Weights of a small transformer language model.
Size: 11 layers, width 512, 4 heads of 128, vocabulary 8192, 39.9M parameters.
Architecture: LayerNorm before each block, learned positions, biases, tied embeddings.
Training: a variant of Adam for these matrices, 491M tokens.
MLP neurons of a small language model. Each row is named by its layer, matrix (down: output weights) and neuron, and shows model dimensions 16-143. Each number is 50 + 12 x the weight over its row's rms, rounded and kept within 0 to 99.
A block is one neuron, or neurons of one layer that tend to fire together. After each block is what it responds to, as a language model described it from the Wikipedia text at the highest values.

L5.down282:57 57 37 58 59 48 24 28 77 49 36 48 42 42 45 63 52 50 64 48 36 59 49 74 71 42 36 54 48 35 47 26 51 60 50 61 65 56 59 43 49 60 60 39 47 51 69 56 53 52 40 45 54 53 57 52 78 51 60 29 52 70 51 42 49 49 63 58 52 60 65 48 54 52 54 57 62 29 40 50 40 49 45 42 67 57 34 52 51 47 68 47 58 64 33 64 48 52 33 31 68 53 48 45 53 36 46 39 53 24 30 61 32 60 38 39 43 38 42 48 31 39 47 52 54 64 54 61
L5.down1054:57 38 34 39 24 54 38 30 37 50 40 33 59 51 37 59 52 32 59 51 47 42 70 31 60 47 53 41 64 58 69 63 68 47 57 33 36 66 45 71 50 30 58 54 43 57 72 63 49 36 66 47 66 52 58 42 56 63 64 57 59 40 66 66 50 52 39 57 34 40 59 48 51 67 32 38 52 47 45 45 52 76 50 35 72 41 38 49 45 64 30 62 36 57 45 54 57 29 54 43 41 35 35 57 47 45 39 63 54 43 30 50 49 55 23 43 46 35 47 53 52 41 37 44 27 46 55 63
Description: Predicate verb after subject. Main verbs or predicate words right after a subject or auxiliary in encyclopedic prose, such as found, living, maintained and grows; weaker on table pipes and coordinate symbols.

L5.down1744:41 47 45 39 84 36 32 56 48 60 51 47 51 39 64 25 24 40 38 34 46 36 54 54 44 59 49 58 57 60 64 55 54 53 47 34 43 44 48 65 55 14 72 37 57 46 52 48 40 33 47 38 46 60 44 69 34 40 49 58 47 61 31 53 52 49 53 55 48 40 63 31 71 39 52 62 40 38 37 32 57 57 41 31 57 67 55 26 75 48 62 57 58 53 47 45 78 58 39 69 30 41 53 67 45 39 59 59 51 32 63 62 60 28 54 61 52 41 53 52 44 39 54 40 50 60 47 47
L5.down1894:54 49 50 49 64 62 60 66 52 60 50 23 63 63 64 45 39 42 51 56 64 34 31 30 50 54 35 47 57 36 68 45 50 49 67 54 52 45 56 48 48 41 65 33 50 62 48 55 51 41 53 47 45 38 52 68 63 51 40 54 50 72 54 44 61 51 61 53 45 56 57 48 59 33 57 47 56 58 81 31 38 70 43 49 57 54 65 45 47 32 27 50 66 39 43 67 45 42 42 68 67 57 40 76 45 47 59 48 79 39 65 46 52 39 45 63 57 53 36 64 52 53 54 59 57 36 55 29
Description: Decimal fraction digits. Digits right after a decimal point in tables, coordinates, percentages and times (37.8, 11.34); also "as" in "as well as" and mid-word pieces.

L5.down455:49 46 56 49 50 47 57 27 49 45 55 49 48 64 37 59 40 49 34 35 62 64 83 46 51 65 64 67 65 45 44 68 42 64 60 32 52 50 35 54 43 55 64 60 47 33 52 40 50 53 48 32 50 48 58 42 50 45 39 47 40 39 48 41 49 37 41 59 42 64 58 28 41 52 46 47 73 58 45 72 49 54 51 55 49 53 49 32 60 31 38 40 53 66 47 72 54 55 70 70 44 52 60 54 47 20 45 47 38 65 42 33 72 49 85 53 71 46 47 48 46 43 58 61 45 62 41 75
L5.down1719:55 59 55 51 51 55 70 38 60 60 45 36 48 50 45 33 45 51 58 64 42 79 71 48 41 44 52 66 48 54 38 65 40 53 55 46 60 33 65 46 45 53 56 55 30 43 47 56 58 36 48 45 66 70 38 43 69 49 44 54 32 30 74 44 45 69 76 53 43 43 53 65 41 52 36 27 48 39 43 46 57 73 59 28 34 46 34 47 59 38 82 19 37 37 61 51 53 48 42 45 42 56 55 61 46 38 44 48 54 51 55 37 47 63 57 40 55 58 48 60 59 55 54 41 24 70 43 64
Description: Digits in statistical figures. Decimal points and digits inside numbers in infoboxes and tables, especially converted values in parentheses (0.7/km², 7.71 sq mi), plus cell pipes after turnout figures.

L2.down516:40 68 65 48 43 45 56 49 75 59 60 43 54 48 74 36 45 51 62 67 32 46 40 68 66 37 53 59 47 51 67 47 57 62 51 52 56 29 45 54 53 50 60 47 79 61 34 57 54 55 67 55 35 26 52 53 50 33 49 74 31 50 61 51 69 51 45 49 38 44 53 45 41 53 39 42 40 62 56 27 28 37 41 47 34 43 67 39 52 61 42 61 52 54 45 65 46 47 50 61 47 48 51 61 52 17 45 68 42 37 47 37 70 56 61 55 51 53 57 41 50 65 45 31 55 57 34 56
L2.down1923:59 31 50 31 62 45 57 16 60 48 55 51 42 56 64 52 31 22 43 65 56 56 50 62 40 27 43 65 55 57 31 47 43 71 43 55 26 47 47 37 63 50 42 52 56 43 57 69 57 41 68 56 47 35 47 48 53 50 51 49 53 45 63 56 57 27 82 50 63 44 44 51 36 55 45 37 32 60 50 17 63 47 41 56 33 58 35 45 52 45 46 40 62 43 52 58 43 46 63 68 47 44 67 55 42 43 31 52 50 57 72 29 45 45 72 49 33 36 43 41 50 39 59 45 53 65 39 28
L2.down1936:63 59 41 68 45 51 45 51 53 67 56 50 64 60 61 53 31 43 48 56 54 44 30 47 55 45 43 41 45 23 64 44 82 59 62 50 34 39 68 27 56 64 41 37 28 45 42 34 55 63 50 83 48 41 56 38 50 67 63 57 54 26 65 41 45 31 45 51 60 59 66 59 57 59 49 54 45 35 55 51 51 68 10 50 68 38 60 58 39 57 38 42 39 49 43 45 28 42 50 64 43 52 55 46 47 89 45 67 72 52 28 52 51 60 27 49 48 50 48 50 69 43 64 50 37 55 50 33
L2.down2000:43 24 54 49 35 34 51 54 61 48 57 52 57 58 66 23 42 25 40 36 62 42 33 36 36 51 48 66 53 43 60 69 65 85 58 52 48 58 56 54 36 30 46 69 49 53 37 31 42 49 60 35 39 47 36 70 53 46 62 52 35 49 67 41 42 47 58 50 56 45 59 52 49 39 47 43 43 69 46 47 38 60 38 28 77 65 55 45 58 63 51 51 57 56 68 71 46 67 48 65 50 53 52 20 45 54 63 48 52 55 61 44 65 66 51 60 43 54 52 63 56 74 43 54 54 47 38 32
Description: Years and numeric values. Numeric tokens, mostly years but also ages, counts, ranks and dates, in infobox fields, tables and factual prose, e.g. 2026, aged 68, 17 million.

L2.down285:57 36 37 67 51 60 60 38 48 50 49 56 52 53 53 46 34 55 44 52 50 47 33 72 48 46 42 40 47 39 51 52 57 64 43 46 52 54 75 21 55 49 60 54 40 60 36 40 52 50 42 69 62 57 41 41 81 65 45 56 60 34 67 62 52 73 52 41 57 39 28 48 64 62 54 38 36 38 45 56 50 68 44 42 66 24 56 35 38 53 44 49 60 40 48 51 36 50 62 39 52 53 26 58 25 60 52 52 27 55 53 62 33 58 38 65 56 48 58 62 37 30 42 34 32 34 50 47
L2.down659:68 42 51 59 35 57 41 48 33 59 57 49 55 67 55 50 47 52 46 67 55 38 36 34 52 46 46 40 47 25 41 50 99 53 73 54 53 41 59 44 60 51 41 48 51 49 41 17 67 53 44 61 67 41 60 44 68 81 58 50 51 40 46 55 28 52 36 51 61 37 69 32 60 57 60 32 50 29 43 34 47 65 35 50 49 49 48 40 33 39 40 43 36 34 47 46 53 50 65 42 61 49 55 38 49 71 48 61 42 41 60 57 59 55 44 46 36 48 43 28 44 46 66 60 21 32 48 43
L2.down1749:68 54 55 57 59 40 64 68 47 55 58 62 65 59 45 51 43 63 60 53 53 49 49 42 47 58 54 41 38 39 51 59 68 59 47 62 15 33 86 48 68 35 47 51 37 65 46 48 29 47 65 63 56 69 70 48 58 62 33 44 49 33 65 48 46 50 31 54 73 57 43 57 30 63 55 43 37 65 52 59 45 52 45 57 45 44 69 50 42 53 55 57 29 58 42 56 37 38 52 51 36 73 51 49 52 63 47 62 52 65 25 63 43 50 49 51 48 73 56 47 58 43 55 83 52 35 52 60
L2.down1884:63 71 51 56 47 38 59 55 33 42 57 55 70 65 61 41 47 41 39 42 42 59 55 42 35 60 42 51 65 38 58 54 53 57 37 45 48 25 55 58 51 50 55 79 52 77 32 40 53 48 59 58 52 29 61 53 68 66 43 37 56 56 42 51 41 35 42 43 58 52 23 50 65 49 45 47 29 66 59 42 44 54 26 44 32 75 70 25 43 30 50 55 48 35 44 34 60 50 52 36 50 63 54 53 57 16 44 57 42 37 41 57 48 49 55 44 40 55 52 43 46 42 35 52 29 36 53 67
Description: Stock encyclopedic phrase words. Words opening or completing formulaic Wikipedia phrases in bios, infobox lists and headings, such as studied, Location, United States, National, social.

L8.down778:44 56 73 75 37 56 56 44 67 64 43 31 40 33 61 53 39 56 43 34 36 73 20 47 45 46 40 54 45 46 49 67 46 75 29 45 62 48 66 56 42 51 40 62 52 36 40 58 50 56 73 52 60 61 42 63 54 40 50 62 33 56 53 53 43 51 51 53 56 54 32 57 41 41 51 59 60 52 47 61 41 35 06 74 64 75 51 53 49 52 49 53 53 58 65 32 47 54 57 56 51 66 63 43 60 18 62 65 51 65 53 58 00 49 38 36 46 24 70 51 57 47 73 60 42 43 63 87
L8.down909:38 55 52 45 62 60 64 57 53 59 48 58 51 61 49 53 57 49 36 56 79 52 35 53 62 50 42 57 66 47 41 35 58 54 31 52 41 57 23 31 48 56 50 53 50 56 37 62 66 47 42 74 74 54 66 60 52 59 51 37 46 20 56 51 45 37 44 36 53 42 53 48 61 28 47 55 59 68 56 72 40 52 40 62 69 55 38 50 57 33 40 54 52 57 35 60 65 61 34 52 37 45 54 82 41 29 55 44 36 50 56 47 44 46 48 65 55 42 74 45 72 71 25 35 40 52 49 76
L8.down916:50 39 44 55 49 52 40 74 50 35 43 46 39 46 52 29 65 66 38 36 52 63 25 66 54 44 52 61 23 51 32 65 54 37 48 50 70 45 38 56 56 41 59 50 77 51 59 47 47 36 57 58 48 45 66 54 57 68 39 62 67 63 62 68 37 48 47 35 61 44 27 56 77 23 45 43 59 49 36 59 42 47 59 68 55 43 63 59 63 40 30 47 48 45 54 43 36 54 59 45 44 69 77 68 62 39 41 58 42 53 60 35 61 48 63 49 63 40 61 37 39 32 34 52 46 72 42 83
L8.down1246:63 72 75 61 26 54 46 51 35 58 49 46 55 68 91 56 58 41 38 80 54 29 60 46 53 44 32 55 61 54 64 37 49 61 68 44 44 42 57 59 41 33 28 42 55 43 38 28 34 36 16 67 41 52 64 69 51 63 67 57 38 62 62 42 58 67 68 45 61 39 53 49 51 41 58 48 79 53 48 42 45 45 40 47 28 39 61 62 34 25 55 51 69 38 74 67 47 47 53 73 48 44 60 40 37 59 48 61 58 60 34 52 57 49 72 42 52 57 59 61 47 58 40 59 66 40 63 50
L8.down1315:49 47 28 47 64 56 64 27 29 54 71 46 41 57 49 52 39 59 46 47 54 61 66 50 63 37 40 67 54 70 29 54 53 63 61 61 54 32 52 52 49 70 65 47 51 47 55 41 39 55 54 39 42 43 41 52 64 42 48 34 41 32 47 49 51 21 34 47 59 55 35 71 37 38 61 37 46 31 52 53 51 61 62 45 74 59 70 43 42 34 58 48 32 37 35 38 48 53 54 60 47 43 49 46 48 32 62 52 48 52 58 56 49 69 44 47 45 31 55 35 71 59 36 59 64 28 55 83
L8.down1784:46 47 44 48 53 61 52 42 19 45 47 50 62 54 61 63 55 60 31 55 74 32 38 35 51 55 68 58 66 41 46 55 64 45 19 34 44 67 29 40 52 47 49 50 72 43 54 56 46 57 54 39 33 60 73 63 44 56 56 28 38 69 48 37 54 58 54 40 55 44 47 64 59 48 32 56 50 54 51 53 49 61 49 57 51 48 20 65 50 70 55 61 64 52 48 36 61 43 60 41 46 48 67 42 49 51 36 26 55 53 45 26 60 49 53 41 67 30 51 46 62 64 59 61 37 65 61 79
L8.down1909:51 45 49 52 55 56 30 50 61 69 30 47 44 42 65 44 38 31 58 43 58 21 44 69 46 43 46 67 43 44 28 44 57 50 67 48 56 57 54 48 46 40 38 66 31 54 70 49 58 39 56 51 41 26 53 49 71 34 56 81 53 59 24 34 45 33 44 43 47 29 40 63 51 41 51 68 42 62 61 51 54 59 27 34 59 45 50 57 63 40 55 32 45 34 44 43 41 58 66 59 51 66 29 65 47 54 78 49 42 68 56 56 64 50 45 43 45 45 49 36 32 68 47 19 45 59 38 50
L8.down2026:53 61 43 42 46 64 41 35 34 67 62 64 65 43 42 43 62 44 32 38 42 62 45 51 45 47 82 61 46 47 52 49 53 46 47 44 59 41 53 30 50 64 68 33 51 28 39 33 42 58 58 43 44 59 64 45 64 58 50 30 45 46 35 47 65 44 49 56 62 69 47 49 56 37 46 48 30 69 44 55 44 37 49 40 62 48 41 42 38 48 53 60 40 45 54 36 63 54 51 57 61 32 27 60 46 49 47 38 45 52 54 35 58 67 28 40 56 52 39 36 42 58 73 33 46 61 63 42
Description: Decimal fraction digits. Digits right after a decimal point in measurements and table figures, e.g. 6.5 cm, 1.9 kilometer, 0.20%; weakly also mid-word fragments.

L8.down344:58 62 45 42 50 44 59 41 53 73 62 53 64 76 42 62 61 51 61 57 56 37 58 42 54 56 55 56 46 37 41 59 53 20 56 48 33 37 46 44 58 57 47 45 51 29 48 82 47 55 44 41 42 37 47 50 44 42 70 57 42 42 70 35 56 54 51 51 54 58 80 41 71 72 52 55 51 59 48 44 54 56 39 55 40 72 59 45 58 57 76 61 43 49 34 51 45 58 48 61 49 46 60 60 34 51 36 56 56 41 46 68 58 46 65 46 53 49 53 48 66 42 56 49 46 49 57 63
L8.down358:68 55 42 67 62 51 57 50 52 63 61 52 46 37 61 46 61 55 58 61 61 21 76 43 51 35 48 46 27 53 58 39 70 31 53 47 22 35 53 50 60 64 77 61 25 30 44 54 48 54 34 50 53 37 55 46 51 58 80 33 71 54 53 47 51 52 47 53 58 56 57 43 59 35 50 42 57 27 37 52 28 23 42 38 34 30 54 44 64 45 46 66 48 47 51 45 36 59 49 60 64 59 28 40 66 34 55 18 41 48 42 72 51 52 39 32 48 45 69 43 41 53 58 49 65 25 38 57
L8.down484:57 64 32 52 45 52 63 49 24 56 37 55 69 54 53 47 47 45 47 34 70 53 32 54 50 62 33 54 71 50 31 50 42 54 20 60 37 43 60 30 55 65 36 35 46 39 43 31 37 51 46 49 41 46 52 59 67 22 59 45 34 60 46 30 53 58 19 45 65 42 45 82 73 52 67 50 57 44 36 64 49 45 52 71 51 48 11 50 31 65 74 52 53 45 33 47 41 32 56 39 57 51 26 42 67 56 59 53 50 45 48 68 67 57 58 69 62 32 52 38 36 53 22 57 63 58 58 90
L8.down772:50 53 75 45 48 69 57 48 36 55 53 49 51 47 42 50 49 39 54 46 57 49 42 46 28 56 68 23 31 58 35 64 53 54 58 46 44 42 49 41 67 46 49 57 43 47 63 60 35 48 52 66 61 38 42 65 40 46 67 72 43 63 47 55 34 30 52 50 57 42 46 61 69 69 54 47 44 49 55 46 55 49 34 32 16 53 54 55 52 48 54 46 50 49 31 43 32 69 51 39 46 63 33 39 74 45 43 63 62 45 63 70 67 47 44 43 43 40 36 37 28 37 64 60 49 44 29 51
L8.down822:57 60 60 44 39 37 70 58 51 47 36 37 63 44 53 34 43 48 50 64 60 45 45 56 41 64 40 26 34 65 60 61 45 49 54 54 52 27 58 31 54 51 54 37 64 44 28 52 55 69 53 26 53 50 48 41 64 45 56 66 63 63 39 36 61 35 70 68 33 31 42 52 44 55 50 27 68 61 56 49 54 57 43 45 29 34 45 68 62 47 34 62 27 34 54 58 21 46 60 54 48 37 42 41 63 30 56 38 25 57 47 60 43 57 65 30 28 48 39 37 51 40 60 65 64 32 58 57
L8.down1008:54 32 32 48 50 41 32 63 37 36 46 54 41 63 46 45 26 60 57 56 55 44 79 49 41 56 58 51 44 53 28 43 41 71 32 20 65 38 32 37 72 40 46 45 57 56 40 26 39 48 71 75 67 72 56 48 36 48 58 58 55 71 34 43 61 44 61 31 22 52 43 68 69 40 57 28 56 65 39 46 54 58 19 45 25 58 65 46 65 52 46 54 44 62 41 45 50 45 56 43 40 33 34 78 54 63 43 49 77 58 30 61 53 35 53 29 34 50 52 49 45 37 40 49 60 38 65 61
L8.down1810:48 57 57 73 42 70 61 62 39 55 49 57 45 59 30 48 57 54 37 52 58 55 18 45 58 46 62 44 43 43 62 57 49 56 53 46 33 45 45 39 58 66 47 44 41 57 45 47 58 64 43 42 58 53 55 54 56 62 56 55 66 47 44 71 65 77 59 43 38 42 55 55 52 68 56 52 83 42 58 53 39 59 44 50 52 49 60 42 49 15 28 39 34 67 38 29 46 58 42 48 51 47 39 41 41 36 61 53 65 47 22 28 43 47 53 65 60 51 66 64 39 38 50 60 46 47 46 50
L8.down1934:34 48 37 49 53 41 31 62 52 45 58 53 50 48 48 44 43 42 47 50 74 61 31 76 46 52 64 54 47 38 71 64 41 37 56 57 47 46 44 59 36 42 39 41 79 60 61 50 53 52 75 60 47 52 59 42 19 38 58 55 50 54 52 42 24 41 58 50 50 51 63 60 54 39 45 55 36 42 37 54 56 39 69 47 47 50 51 63 47 78 47 44 55 43 33 40 62 60 31 49 67 75 36 48 45 32 45 87 20 69 71 48 60 25 44 65 61 55 66 73 37 43 50 57 63 43 49 31
Description: Token after numbers. Tokens right after a number in stats or data text, e.g. units (13.6 kn, 135 m), "of" (44 of), table bars, digits; also name starts in sports lists.

L2.down147:44 37 54 51 71 70 48 44 55 50 47 51 69 49 55 54 53 27 47 46 45 40 46 69 42 34 48 46 51 62 34 72 33 50 46 54 73 40 70 54 49 50 56 37 70 69 42 51 57 47 41 49 43 56 57 57 52 53 40 32 56 41 66 52 43 84 47 43 53 55 42 51 43 44 42 47 46 58 43 35 50 52 82 56 35 51 49 50 63 82 36 55 73 61 38 41 55 52 42 22 62 56 38 41 41 00 62 52 20 47 15 55 52 19 34 62 55 52 54 37 50 56 60 48 56 57 45 62
L2.down730:43 36 33 45 63 44 61 46 73 57 34 34 46 55 55 51 60 54 62 65 51 55 70 51 46 45 38 50 37 58 16 53 54 45 52 50 51 53 85 77 50 61 23 80 51 12 39 62 31 43 45 70 44 44 48 61 53 56 42 44 55 48 47 49 51 40 78 49 45 47 34 53 37 59 56 40 44 64 56 22 53 69 53 29 57 68 56 48 51 60 79 44 57 34 45 48 39 44 59 54 50 29 40 60 51 76 61 57 69 35 82 38 56 37 43 36 36 66 46 55 42 64 56 56 53 42 53 43
L2.down743:41 42 43 70 63 40 35 45 55 43 58 49 77 59 45 40 58 61 46 75 64 59 51 52 39 51 49 54 63 44 49 44 58 52 57 55 55 43 49 60 49 41 58 64 31 37 45 30 52 61 60 38 62 33 51 30 57 56 45 39 39 41 39 55 50 68 60 56 30 64 61 57 52 45 44 32 56 61 68 47 67 39 23 61 34 70 65 49 45 49 54 24 36 27 54 57 37 51 40 65 46 48 49 42 33 00 42 45 41 46 42 45 34 53 34 44 39 65 52 54 60 50 65 59 46 41 37 73
L2.down1648:43 40 58 35 46 50 53 37 55 58 52 58 48 52 32 56 33 50 49 54 41 45 47 64 47 23 30 68 65 58 48 44 55 48 46 60 48 54 41 35 52 52 64 42 46 37 49 68 46 57 36 35 30 65 61 52 53 52 34 44 52 38 71 65 56 11 42 49 26 47 47 52 38 55 27 46 57 56 39 12 48 45 58 59 44 48 34 38 47 65 69 52 68 56 51 48 36 38 60 58 51 33 44 63 59 24 47 46 49 51 77 27 60 58 45 47 41 74 39 53 25 61 31 35 54 57 54 42
Description: Numeric decimal points and brackets. Decimal points and opening parentheses after numbers in tables, stats and coordinates (13.32, 85.56694, 9 (49)), plus occasional abbreviation periods (No., red.).

L8.down333:26 65 64 49 57 40 60 41 48 55 57 64 45 42 36 72 51 14 49 64 60 38 39 49 39 37 44 52 57 53 56 49 49 53 44 62 44 34 60 45 49 31 43 60 83 61 58 43 68 80 49 43 47 40 65 60 41 70 54 45 61 51 62 50 41 53 53 35 38 58 53 37 53 52 64 46 36 47 48 52 54 61 41 49 65 58 51 60 73 37 50 45 40 47 65 46 56 40 15 59 38 54 70 41 51 90 33 67 70 47 56 57 53 53 60 54 37 44 48 43 55 38 53 64 42 47 56 99
L8.down429:59 65 36 28 51 34 58 58 70 58 52 75 32 48 40 54 56 66 38 47 56 47 58 48 53 54 49 56 30 82 42 43 42 62 43 56 38 48 50 60 57 41 37 49 82 42 51 60 60 64 50 61 51 52 43 59 63 41 55 40 34 64 53 28 54 49 43 66 67 32 54 44 43 45 65 44 50 63 41 59 55 22 49 38 45 53 48 46 51 46 67 33 47 46 46 59 62 41 50 58 37 59 29 67 59 28 61 49 44 69 61 49 49 40 63 49 49 59 61 50 59 76 56 63 61 42 46 86
L8.down631:60 42 66 55 76 48 30 51 42 44 57 39 31 30 52 49 82 49 67 40 27 42 73 46 45 27 30 58 53 54 37 57 56 67 62 50 38 43 44 38 50 42 65 38 24 47 34 58 45 59 32 44 46 46 58 46 61 52 61 46 73 72 49 55 33 62 58 69 62 43 39 58 42 63 46 68 55 53 30 64 32 48 25 40 61 55 24 64 28 23 50 71 46 48 42 31 29 68 41 47 63 40 45 51 57 57 66 41 39 53 31 48 52 51 69 52 38 49 53 50 43 54 38 44 77 33 46 59
L8.down753:44 56 57 38 55 38 67 36 50 40 40 35 61 56 56 45 48 40 40 43 60 50 43 51 42 36 32 40 70 63 31 42 55 51 49 55 51 42 38 55 46 38 77 48 70 67 46 38 31 71 69 39 50 52 51 26 51 44 26 33 45 47 40 56 54 72 50 67 41 49 72 28 30 50 45 38 60 57 52 65 51 54 35 28 51 56 56 55 41 41 57 53 46 45 42 54 49 64 40 43 67 42 68 69 65 38 68 69 45 53 47 77 57 51 62 70 42 33 50 46 34 38 58 40 54 65 47 76
L8.down949:46 35 46 49 41 42 54 41 54 35 55 64 42 64 35 48 51 42 45 57 41 50 59 61 42 43 42 40 65 46 40 30 77 58 60 38 36 33 41 50 65 52 40 62 53 57 58 48 28 51 71 40 51 52 43 47 57 40 45 54 70 23 55 66 41 24 57 55 39 49 56 55 32 61 33 33 46 43 63 77 56 55 42 54 62 29 57 50 61 46 34 36 16 58 40 42 28 44 54 63 61 53 48 30 60 91 69 55 83 37 49 59 53 62 87 52 40 32 44 67 56 56 61 62 59 49 59 87
L8.down1047:50 66 86 54 60 72 41 45 63 60 55 60 36 62 42 45 61 60 46 67 44 48 38 45 40 40 39 55 75 88 33 34 69 42 49 52 59 58 52 53 35 52 40 50 61 46 36 51 49 44 59 38 44 62 45 66 56 49 55 43 62 30 47 32 32 43 43 36 41 57 37 44 41 36 70 45 58 67 34 57 51 30 73 52 46 39 36 33 69 48 63 55 37 43 67 51 52 54 38 43 51 70 63 50 53 36 59 92 50 53 49 42 57 67 58 44 52 54 52 66 55 50 39 51 57 66 49 63
L8.down1497:45 66 63 45 41 53 49 49 51 63 50 46 46 63 68 76 60 54 43 68 47 51 41 25 60 61 46 45 49 55 32 52 40 50 65 60 38 27 54 32 56 48 60 46 49 49 64 34 54 45 41 50 63 54 46 37 45 41 71 37 51 49 33 54 52 57 14 47 50 68 55 39 37 50 77 35 55 56 57 50 48 45 60 63 54 59 40 34 50 52 46 48 53 53 47 60 44 62 56 78 63 42 41 28 35 48 52 50 61 47 53 66 54 47 57 32 57 36 38 41 46 42 52 53 71 45 60 66
L8.down1944:37 65 54 57 35 48 68 54 59 58 53 47 49 53 43 54 49 45 59 43 44 41 41 47 22 49 54 45 55 52 45 50 60 66 46 52 50 59 35 44 44 72 38 46 61 22 60 69 46 57 51 26 58 20 42 55 50 54 61 46 38 34 34 48 42 61 46 49 59 32 38 55 50 67 64 29 46 45 64 77 30 35 59 74 60 44 49 30 73 14 56 52 58 70 56 65 69 53 49 66 59 62 33 24 50 38 57 56 37 39 50 70 55 52 48 45 45 43 38 52 44 53 43 57 40 46 56 62
Description: Passive past participles. Past participles right after is/was/been/be in passive or descriptive clauses, especially located, born, held, based, before a preposition.